Weights of a small transformer language model.
Size: 10 layers, MLP 2048 tanh GELU, vocabulary 32768.
MLP neurons of a small language model. Each row is named by its layer, matrix (down: output weights) and neuron, and shows model dimensions 170-340. Each number is 128 + 32 x the weight over its row's rms, rounded and kept within 0 to 255. Numbers have three digits each.
A block is one neuron, or neurons of one layer that tend to fire together. After each block is what it responds to, as a language model described it from the Wikipedia text at the highest values.

L4.down507:069115168139120120111141106076120170121062126085151099164088070156151133106167072170183084137118167139171126124133097075151116073165143147157140128121086100087136107119100117148145160163159122112058100156137187107162095108088147134074127135116150143185176138181114135156080149082075103120090094119114078091109100147160130108143125121183082132142151141124156167145089097086106157134158115120108100172097127158152091149137208168097152107191156126098136128154138135134120146068121186098112125135157114132114148136109
Responds to: Percentage statistics text

L4.down226:102129072165147146135080135211161123128153176142119110087083087120154160094134146110160077120173109027134143141168191165126121152124092174079083079103129143174159115162141137173099167126110081161140096083136122144166122102081147111130107167131114150106130160124110134148130119135114160099111095100119162120086114133158189092190075157161049165113144135130069115157098155141154038098197187161120116139149085171150059112141113183109182191111094099148129179099105119151106099117093143120105100087104080116144137115114
Responds to: Inside multiword titles

L6.down191:144146123107098121140107093200159157136156121087141195140172135189119127128167122112149203102088134112139149129130143164104125116125140110117103059156132138120114106169155133213085104157133103126091108124133123158175107157156131124161097132125126181133140107097179157085165091131137097093118136171138145183135108128090169172087132094114105082183166134131142134128127121126134122065149160118151104125127101149141135149102094031130067063083116067128109135098105143096160152129150126206103155079124129158117158160194
L6.down444:109114103179160142120109115138101164119093136055096155128093131156135116128167098046189066147112130144253113148155114134156127163162109138145103120101146097105161152156137136203122119139167058148128133153107135135114123171149128175144104097096154158118174064166096107099081152114124112148176085127103119100089123138145124136109149096163125120114159079149214108128142160076150140112200193122117098085124185153145137159078106082145092137078166183070156101114114137177184145101101158177148123123119100145129148124147
L6.down490:072124146080161139076094149152127180116098096048166114107093132141161086126135099116099148182132126146154129085119145163148131126102097101153124113115114048121138162207069049182084127142190085113083139185140144130139097121136062121135127163119102099152193082185146134106102152193086149165154130154170081092152186161132142087073192104139116131152196117163178085200128148081128167128177163118124140120073111147035059164125124167113092088079145148158129118122121084171125159106154098115051104113131102161131140102130
L6.down775:086099096115139095140125150048176164104103099112230165156118139097108115096142135077127113113123110141084104138117117156133189097046128137116196130118180131165124090203069141104101136169157108104117090107142136196112171136173111125176158174144174173166078101120172165122146123137079159165085163129115153144171099123125123167112123081115083123166123134093146158135171099134140125125089097131198154121126170128107182114112098138126147131138168072114131128154095074132157029153078083107107094140153148121077122119057
L6.down919:124160192108167128087099084183087146058123149145097092097104161139144177111130105102158137075146109115106161117173072114101132134089157142152171125131169142186127167201058172129145115088155124093141097087104094133052137197197161142119147129115176118141117144159079103150122118152129134176094186170109096151121208135138110130085041117109078143165085105128171169128162144172095098177210170112128082086160127134123143132148086127088146148134151120149138134159101172101106144157157106158057170107153070113125109119111
L6.down1038:130112171139116082163083104098164155083127095177137118074127091139142095109121114042184148066129130097130108106134112119055230151100104099099148048108156138098165113146126130123174123049166153183129115106145158116163127154135081147154133108109060098103119160083122075153122113144134181151087073133112121157070151146196097114082149173068110154095135107043147159090164096115112147136108139077161118144156117116126134120122086115040108142126133120082144135108189061132093122128156129144073159116106096125173082073178
L6.down1733:134166134099178145107100112106160155099104116109116132156080159123143170144189101173155176112101133129200129121095095104182138080151201067139090173078114123091099161095190091146120090106117114195123096111183121134163140139089169151128151123208126111146154138151182119098149144134068165146137180162149106121143092142141192125107149090163102127117103109085163164128136122067070126135157174149096112090170028111163075103158113096160142120093124070118126151150137116116162132118089142134092092125193086077110125117127
L6.down1994:112153107140070119125145112121129118165154139158114135151168131177092059118140155138205081115046182084135123194148110147131112113166193126180095122171153119100117122136092142071142150090136137172140143115095106134127152159159134173117113087145120154151172142138143134144196166174148058113109098184159180145133104080111148088180128144094169124111160161095110168147145161148166136125152157093129126132144165083134129173157133106119104136092132149121126235113086134138228177144124133167136142142107067124159141133205
Responds to: Clause-opening subject pronouns

L4.down1741:069167158130095116162121098122078153132098104128145118100116148167121147079119093121182104103137143120204119151095126113081148125118149141091126140124116107141180126115072138073157143088148163145137126102064081163114150117093137090144161094083166126134158139174122136153083161129133131144085133139132160128125145128145128130141058065145132123112149130122123143135152113117156086159146117075132077080152076109117153157129154116132170164178111095136119110167136118127204106158145130143159139072155025121094178171114
Responds to: Clause-initial subject pronouns

L6.down137:124150157140154145139091154163104173062146151110172083136152154095147118171138139125183121119081132143181090137075103162153103128121096072124166128080122142119134150096118134108096145144125108189085052176076012182159143133150136152125191131102134138126142148126157096170094098138048094161122127122074102113070027130168066128132100152118125105153108136147195106118136125106129121118150134125076134134053096102164116151129099132195123146102147120140109163151098111171205153096151134146109150090121110093122137119120
L6.down642:157098137077107068130118108142152114119160139139139137141173112119120145119146148095121106058086140149056139106173143159099123142132094080107144110156158171104142196192106055099185090079119062147090120037056095126089132141142152111096113122122120094111092131087163097146120136147146125102151192173174140145129157135140033138100140134128112117153154160097126105147065072156139134068108120132077131147178196175132153132097121093077150146104166143109120114087093104107078125110146079169103123100119160138153069103124
L6.down680:126147128097091183111148155142162168118103119132161110089157175089116112093173048140149086148097099079165082098126135175091154161076134135188097166097115068079152099105145133120060180141134139129133156154188077105152100109121134130160051141093152093171165078105172081127145188158129106090133133177146096104133143116094142084148076124155123120151134108091150110109119159089073112114102123135089134135189118107139111128155146134141140111186113158160097111124103183088170134128163152119118148139119081078149143168106
L6.down712:135132113136103164168098137123126177104168151112122062092121138121151158151126079191195129071148117109107115128058128172160153136097141147128141122105183139057122167072106117082187151111164129112092205128115128117084198079114099136130093093129108138105093133111125169147124084184103184134135099214129164122127110127098127128110105128151127180129095114071091110132060141143166122064078137107143110101163186062171159111140100141084102158109110157106142144130145083137158166149079083155097148154116076144158115138079
L6.down745:141161119143089095166150136184116151112145191157122094160129104177125130079153165088071121128190065134172152085134167115112104159133158139137109117088140145131058145148112109094118128155065133170109135141245158133123131117098121147074182062119159154156165089128091128147119088084099069065103118170126150135167103128177135101149132155139185164123169151120100120075116129077139094154115149078135092123124071165114101137116109128128167117116154141109124133090121171106163115170104124156155159123070169096129083178147
L6.down832:150078113163183153117110091121157123119075161138081130143124106058161136074180179125103181178127201073139095172143108120110133117138177152113159172091135104126154189128146179142159117136110068181126140141141152129144148194140147101089123150112124125169067105103108106098140104166174122109120142134157090141136144109154143120093150141151094123171102120201130181070086124129140126192136134117117116106155063135120176178120137091117169137127107121202092104128157088121130121090149044126152145125119108139139175133143
L6.down1210:137045179162108124076134055136153102151119114132144140096093150131118106173131107117139137125126235124057109174164128203132104111084103098145141154159134076107168107118117126137120138154147117142131129168140126143182095135131147121190147157136118114139098163113113124118108104187074124119147091119192107126073121069109117143128089152129118121154117139189119128150157105163134147140121136136152118195129129146137154090140098129108112118218184129099121155155123092089104138169110150146132044115126112156101159132081
L6.down1711:056150117132136171168131125110147182116136118089184100082129190086088103090129146192152044118076070185164106154072130148150158191112033075073144144089171117059165106119165087084107134133160076097150145128123113148145113132134116150121097140138145148126173135132105111145072136170088164205142144211090095080176149141133118071149156193132108140099067140098075133104076116090135095106086144127118139161105092171164133095173125143068164103117082149116119143085087129116156145102174099136132144124090148113106116147125
Responds to: Start of titles and names

L6.down396:142155112107152163113106121117156120108135163185113160137118162142139099121123152107163183190104097120156109125110123096098080100130171100144100110107135106113110190120144101149122073147131160116112103099060125135080122114155136170040179121127183117148149124108171077167139189115108107112113104117097101127098096159117117093084112094104133112081105118134131125100128073142097083190182135130115130174100184117125075137161163137144127084152132110064142097133133109138114131139137138102098090113107107167104158139178
L6.down442:126188092132088171123096195135098151118086173146138081128113143122150124091141152165143148158084102158162135068102123161163139124146105075157187146115127161170102156140122104112139144144071128168151135091155105067133105122113131054123103128117134172123154102108125142120074094144170090126151112199080146134099139144182176162177144136156128121136129165148130112072137082184112123118118138166132161163144158095124157085115141118141163137085152106207129137085099141083159077104152075157138144100101104167110123100157
L6.down449:116139085147077106091107094118167161146119065148159118099121085143142118124147131123150148103057199118124177128126157173146134147125157194136160164155165098167132107113143114166085135075110156083139110093139162086098142130174158127100195121165162151124065077140113174152080154148148120120062049182082121054135096196075114142130120086157136146107133085133079106112113171103140131170167206175073100088151138022154175142092170175106137151124138112121123110091146095156130128145130125118169073155094089127130143147162
L6.down483:097168132159123110134136128080145100188136091127152113149156144126148105130076122130093146170146137181204076100134178165150143128134140101132137142173177117149134090121103096107132065116120131126142091159155094102162165095171149155143121141085157149129182145130151191105082120129117194136121144094177095200127073149206210128116117089167115102136106155152134124187205077106098104110133145099136126119060100135149169152173116146072157099123091154116127141139198154153148091162149160155114147102054081093104117116075
L6.down728:150098124166096089174167122099127126103134168111170109164116122069149142089138150124191102108089115185135091148069111122149162097122213188135161147134106129091156191074152067157143094098225128129127095059099106109172110123138151112162138118143132126140134093118142134112094100134078145096107144129158097129160118121154144061104072183106131133148100094108096147103208094140112175085090198148124115118149123103109070136179157072120120177081120098150131084166161162131106158116137114128116133115130137175129127118100
L6.down1331:144168163096142094177120094106131149134167108139136129099181148114130127144161146123089202151142133157147152104151156167161132107169093139188108116132117154172093141113138098177171112095183161065119094177114138141121139115117137159184095123099193104066112086171163174123104084122062164147099167117120076090159172121139120111086070144088118095140155142190110175170167150122082173126081087123128099115135127109118078130155149142128076150147135132089129165125162105088142131078127103119182088121120120136090130096128
L6.down1805:094156122074060172130086139074107113114114137120177141103187149152104081071112080098141173129121099105084133125170102161139107141097097111161130100121162117096133112107117123120145130168163071114133144104126209079147221156144032089112159155104195102138125161173076117163179096126096054132156121157160115178135128144147153146150121149127079167121084101131125157137162121097159124099115179157070153152122107152136119184119203106123166151183181072112128101184144079159122111069151133141154090114082131092099127110076
L6.down2044:165161148132094176164084146161146124150164190165118127135181117148137136091167153066123140131128104154093107160129179159088162078081127126168136125111131118102177197115152097133129091101153187115084074144114144165103139183143155111104168109068142100146107113121110147151149148144184137079138169092110102131122134117174106081098154136103106089174112086122137095183093114163112150125129116130123185206109160080127087125122153084121097104134123143091146142068078134155108135123172149116104139117159102121170135141180
Responds to: Just before a number

L6.down475:147103152120176124136201100135132121133144155102108225080113123125136127150147088104100078173112108136190122147107130092086070134114106086128112173081073148183130126116104124139133129139171148078111144160113105151105126206183171135118152106137120067158129101133106151095162095157077170155112086110126114082132168119162125126049126152060116143119090111186152133097151112156122131157198084125159115121171155114164132128096131082216106123146075221131124133145151110147169176118141084173113152104113169100160094179140
L6.down496:072168160159130170112098108150062159054088150094154089164078130109108086062161118133219120172146169163141059128165108184064096152127112138178090123155180135129187166091118148085064155112090075104099142125139057106070155129048166139133143099088204094176123113110140087175145163102104141152137135122092142112105124156127170090123134147160158142155165137095138077141130112116064133079119165153105128124112085082105081191147095126108129067150136103198129150161117155180131104167115142116089129124134144117168139157123
L6.down525:143061131129071089141082068141118113151113053103137153151146189132099094182107115112161130077119111142083123128101106088134107083102104147064173121124173175145182179130155153105131176114135144161119106097077187170158167157076146171119164176111134168132096096094130091170129177135213102106166151121182119084108150136085145081171152191153131129147030107170141142126105140122129153147137095095175168120119175131153214067229121129121165099105124158203122174119151113132112055155182099101144115153087158121147160129151
L6.down750:165097116118138093152118112107162159082139139144094109120146135120121191157101091110098149080156147112080119108138159149116100128143166163143101108108089141148096094180100107200177155150112162192082167127138135171128114116112132113097161143121141134163136133118121167114140145158098139094132151157145070135063060140140046143155129136157160183168073116133113127144106063117196062113121130137166125179073112186129159088121101159112151139114156109129137143128123093055151168117094138039133099108098199126117097085102
L6.down884:153153079110173120119119117165109167143069103142203111165163171135124129107175153107120088140138133099129152133163096116108134089160113070145148117085087099124126135172093115145079115114181076097088133114150128150106135121143176160062124122117110118089068081135111136112164107111133138083188123123112108081128181090080131113134112146127175150106113134194158119100121218130159119101196156130076131068185158109126078181089094180078170113188150101159119104134116129182131071169110078168141160140132188120119042126106
L6.down1007:124126165105122137152146091176066169130093096124091084114144143125146150166109113108094135093113176180117159106181178135137143130126082139089122131078139121115095157110110092112151121141160089132162130113159116141145127108076130085056136167149146120110134095127181160129178120141162068105125152146161082158125041122088000072124090083104118154131078116136153176112114163086146104133139202125123100096096119112190089156088123163115079104137146106150117136172118138164140172149117151177144111114117150077075144132154
L6.down1502:146114132097181112156167159100129168155138086089124123128124094173157181118155162129108133114116115120142072096158107095162157118133119098132128122057147185144084139118112106142161105128113139109130137074080136143108127108168120076081187132190133077135192137124162131104167152106178119096107119121137117139163102117156120143189169156128162131151127135138128186138091159112106126131134175124160133174111096119220100146130115138111100113106140113127117085093084166140160157095124134109165091166132139149109113141175
L6.down1959:175136140119161141114100127158089146095119168107105136146156167142130106175122118047143136122179163132144176098140150148071099099101139102160057140049072131153110107157139119120115150113135098089137155165050162157168082147107168101064152129166144116160121093132110141120185114124152112135163119094156168069152131129142087099106140129173149207142061087136126122040107157139109110091167192105145148110114139134163081151089120090146105107137132133145129152140063165170132182151109085184138178129188143074143151189153
Responds to: Empty table cells

L7.down339:151134157119117169100145073160133162108146220133157112111140093118064133143080100101132125128082106180114126121139115116153140060084095072168116073176128166121135106175141165146080178211114144144177089121131096167076087092207170098135132154130133139098141153149105096112149102176138098122114137105122115128079126123142126147134148068103124219139236112132054159132135110169137135152162118148130161104178145110118115128157142082087088141140132174062114088157129102133163119170155169117154093167077117107152139118130
L7.down673:147168133123123171129153120157198099085120136112127090134107154117167105188162113150140077169145128127132081132144131118151153141147156138131119148145146131103117155059113166154118137144103071111089128103174158125178061101089191105187077114147170089144112147171142123187094087147103101086099167168089062151144096085123137111105100110120144091149091135145120141110159116101100145081154102174130074160111044132137115116136091103135111141109170101144150148187127086102151159123122132122112094115080113101090123075148
L7.down795:111156130083159109198163141089114071121138105125093141143184144149124117131161131156169129088103123172153091129078122152151119110108150166084152151151140145145129150152090149080161133179137101144069083182112109120229134152069154166151095157095107125125096125070102115177104096163073169130126185111157124124161062184121094098088130135122133083126134076152137101157141155096084159081127097106110147153076108115115117139127118147144114111130156116130107127186126112109132127106152114140154104136090070125135155105121
L7.down1195:128113105134202171137112171148115093126115178173087121135108114109111159073143151123115080113130145156158122149104159099118156137135173093166131100059042129142124147122109083172103105145091088177118106123153114133165141146145086121098132141106149092122074112115127084112181128144100107098124127181103100115143086132150124098115159161120107089123140111131150051129137116126126140167132105210169116137088094118073141124128132131144100071104116129139136092187176136081077090120090121085151052086142119138105113147126
L7.down1247:120111199110110172068168097097186176157112147097099136152117149125096095102097098153159146136143086195096174139156109105131108084136127087170145153137180160082089147188147103090113123154177156142107088107173115098200087080132138132118069141148117145122129081125157117172201107118157147145090116136102124104169132108141115113106131142173131145134181168074133174174109131096063111190150115110102158117121098114160129140151125136173131074110105134078127101138155107122065096149225192140147030111092168104159113114166
L7.down1410:152108147121104097099177159076113089103155111130124118147109141185158129146097178100119129190237110055130117158150154130122081123127133162067081115166135137159085147147103130142148173100215045141117128128151163131167174135124108205107146146085139151132101073141138146104118124126137171148111144104153080109150109124123105129111154120123147066084134110062071139089093119125126054109131131144168150109140125154116121144111132164116110109090115106131113131150093096137143116183057098178146078128131142140146105080140
L7.down1497:135127063103124068171142094145130088167092126161176130148139151116116058100158070141083088120110096145175135111151158129114182089102088195156070094072160105149105161171067109169170062174163146125084094128169095131160079124080106089118098101188174178143151130050109165169144113146127150083087141147102163122069152151133086105156115135099119076156136166125104090149154169106096096083127169127144099147095103133116116139154201195164101139119133113099138110178114143104129118111149128183121119135130148120132086168192
L7.down2039:055081149115143154175124117160100126181116163139207151166128072093130172115200104124108140145073124172159121195168109127130110123151136109178124152112070091088142173066118116186136129141156203128148116120167175129156068101172143108132092133100107126145134163123133182131114111128088104076139085139157131045108151085109136145139145122155150152151166118162174158054150160196163191079142108144087116111155136128150162154108118069167136124104169110085090143095085119137146179107161066154143108109093123185147123172046
Responds to: Range and list separators

L7.down312:145128150076132164087129105168130140080119085091089117109122108141125111090185141110100117171093148098129121115113081135100142100084152151149107167124135127113092130135154177149083113143091140107177109072168170146114117068209144095173137143133163152141138110074104088097090157178138123123064167123131121219100093137100154183118138065138132132133122070149191144078158164166143110221132118087170108139131123151092157169140135149147081110105159061123132111165107147158176077141142142127085137111135122072113146126065
L7.down655:077105146110107170119112062093128148108110168086138169166129122134085144059131099089150147191144069169203129107117099160153128180126109127159136147158106107171138126110137128130062135168173069162084131116155180108104158141072153159181108121176135164100139085140138107136157127179134218136099162103082107100107085115122158077138092073079151120165117131163148152097194119075167162133097156147125112109061098097097142151171121077151069109141127125136116170090145118117188151143114161142141129092131131154162130114127
L7.down1001:131126117112070119099121160048132088126175136126073095158157162178115125130162092089162082124112164133133121113120151117106060089098144125126083124140168142101175133153138131128128131133127131114111091159128115110130111140108131146090097088100155144117173083112086081123123147150170098124098080118139164159183150120159122084110132096157103107120198106135162117154119158126168150197164136168137118112122219092143143157144119052065132118098153178060116093148150105210158144145157129144099158131119154153134118093187
L7.down1024:106136162107158105128159173154172135126117073145173122150086123149104116176218102181178099125114098153195117168116152145114138118098174093141146168117132153111170109145116132140123142107128121206115104134053107167149126150144127106090127106181149147107100159135108129138169113120089145111170157126103153149098138142111106103105112128128113128150066153154137130106134134160146101121088115129129150126121030127125128154151098079123172158129134150110138127173100146161140161114091204166115133146126132105078091124152
L7.down1552:142086113127138158109154172138083130183154117142120120111178081132071092144189081050160107126089170158159094171128140121147108104179119134096090048148193107141126100122157164117117090112140135091139105091154130140133111166158101141134091095143165130100121152086123138112150105177133151143120161128173167206178115118118115127138135091116186155084153078139131122165156094159138152125175067031128157192112195097129119171098158099128072154125127108118129173107154073182175098189100102143107155108112110105183148110130
L7.down1591:135134117121101153089124149091146106079109115120114114125102078110106049117126073129062115124162129127124111120108138104136139134169136133101140159119104111101155129137140130159146130128129118127154132120159099115108123153164138189184080103112061142145126124101112101149173078151096165130142163074203099139091132103113137168082104104119062169114159100153176102147078133180085084161148169118038159183126065167131104160189136103125105104087120115116095112173120103078135092036125148110128087139190090128147101201146
L7.down1726:105128080131075174123124159148109164167153130102088102090107110115165133118107139110155146159096154107093110148171152103093095096170184105092116133136114072178118096137160098172172151096116144122149106131146146107184087225169130094161146057118062161148145052193148158093174192132103071127143112155123074149158161139112111158129128061151102121174165154186136131142153155141166166105138097112126101103075068111097105138083073146106107211117176115114145090142136099061179121111136090108162107124115124132111118162144
L7.down1921:105135137081135157138133156114087129073110174071140090112106168130163096124170150145133101183153129083162179125160101137089162165095122118164116126187101084185162186083165116147081105110147052116150110128158149112176153130137194101104129096109190170132156048128151175090117143106153112118167100134136164182108123110129117124138107165102122154148156140161116093144140163168080130173144125156082126111120178153139161141115163104135144191137132106143148104157119103093209127095080117158136151066169130087141122129119
Responds to: Clause subject before verb

L7.down679:069115093117123116157122160090129095076104192082181138092127129164139088157161206129071103190171131118001127138158097235154145181072091055118103151059094107125136131155168139120117137100153179151152157127132108138102116098106130093143099159101094119139093136206101084114137130106197117140136128153127172122128124090146132096162106100110068105132130129143098099123087108103160115114099151125113157065085231094154096136158123120103192124114157134185141160109131175165083150146155137095115178090158130086154121099089
L7.down939:127186109112158117117072169094131087102169112103127100124097106073167035130113113113133158129143105095141143131099161119123142195194147187093122166108094179079163111085110133083103082174082113119135086125198182155126158104146110129068098180130110126109139091132154139127170118101131114155147159133111144106164062161124109175105125064108137099140169112160115106129098125087150138139179157173124079119105072118132183143067121124152133136131145110207139108088106136149164103127123098074169126160107146118123070189167
L7.down962:071145091103026163115134099134156199106200123138100091075184117133106146130100109114113198175134099088050077115166062130072100153128126066148114142185081130084129132141129168045116111136083155146160133138141160123127103155157108150162118133158075156154112096174181136115168096136162145116122092131178128101168128076121226128134123139130089137162103097152114160190096126122094132152101130108068157178127132156125099117160102097097156123132134119132127118102132091154118171125101128118114152141092136092201137189114
L7.down979:146154141095079110140132097132160086148120116157093108154174169149059136114173138117156103074107159165039125126132115099082137085133112156113090059107086151132117126083156119164113099120141136182089031151103175065145089177167130105158126084147168114102161120124119148196106077118151168143127167120147120102139133140135121126131064169155139071116140168135137116129142082140116152189114107101191065134107122127125146112153097132110115071156141197070090152142155130139094113115137159128053137161088112169129154136126
L7.down1324:117158090163063064119162154151097105067086101196217113151141104190130122116161120130180148157079145109072176161133092172135095092127160147145129109142100154147149099162167119130147150144149094120164167120012141123169124098148123102116077163093135090106155112100122128117142113120150157172154175137097101154059137129085090161182116081181138168164138069108129118124116155105150069126086150085122156115129041124161135138135132123094182152081109136069139148096131135180227098115126079116131128124173123116169133090162
L7.down1623:116149068068156087102130135085136080098114164123121099159134120125151173140140128125149155171170092136076108164101112186143134102150157070145165145095118105106102140111081099101199098144185087130155193159059184128117070142089126169127112186112129116122143085128167093162144132104125146161110145156100179102130104147205117104133117172159201104120149144126088114130174163094126104064158141082126142087122128130160113113119173129078134161176072111105118146113110134104152145100117162180129150127150185144165083117180
L7.down1762:160081189137117163116113110092123133128142100033100125121191184124110129180170137129068108182100161112000125121151169154172112163133105078149112160115114089136107087129082129146158137113142143162154127106177094110137122148125098095138082165117080133155052166142122104118122144127154115098075120133156130128187165110134094124169167181154136088108127101148156149174143116118116117094114145069096203129144058140152114148141107163083138116164144163196121184133128143054116114154141174106124071132130119174153124085123
L7.down2005:121132103181119148141128167169171122145125172142108113117132143071213062133117141120129126123152151142170164111131139202096131095104107099143109105162099123180114120122123093143113080108105074126096157141030176119123142098117150125139165163140089145098156181066079144120141117139132070176164099186096081153101128140115140138126170106165133145108138104168132166111068106105080144059112108156123116087121123095133163079089106150109118119123128160088130113159138131138150114168131140119138103085114164118089161178179
Responds to: Start of proper titles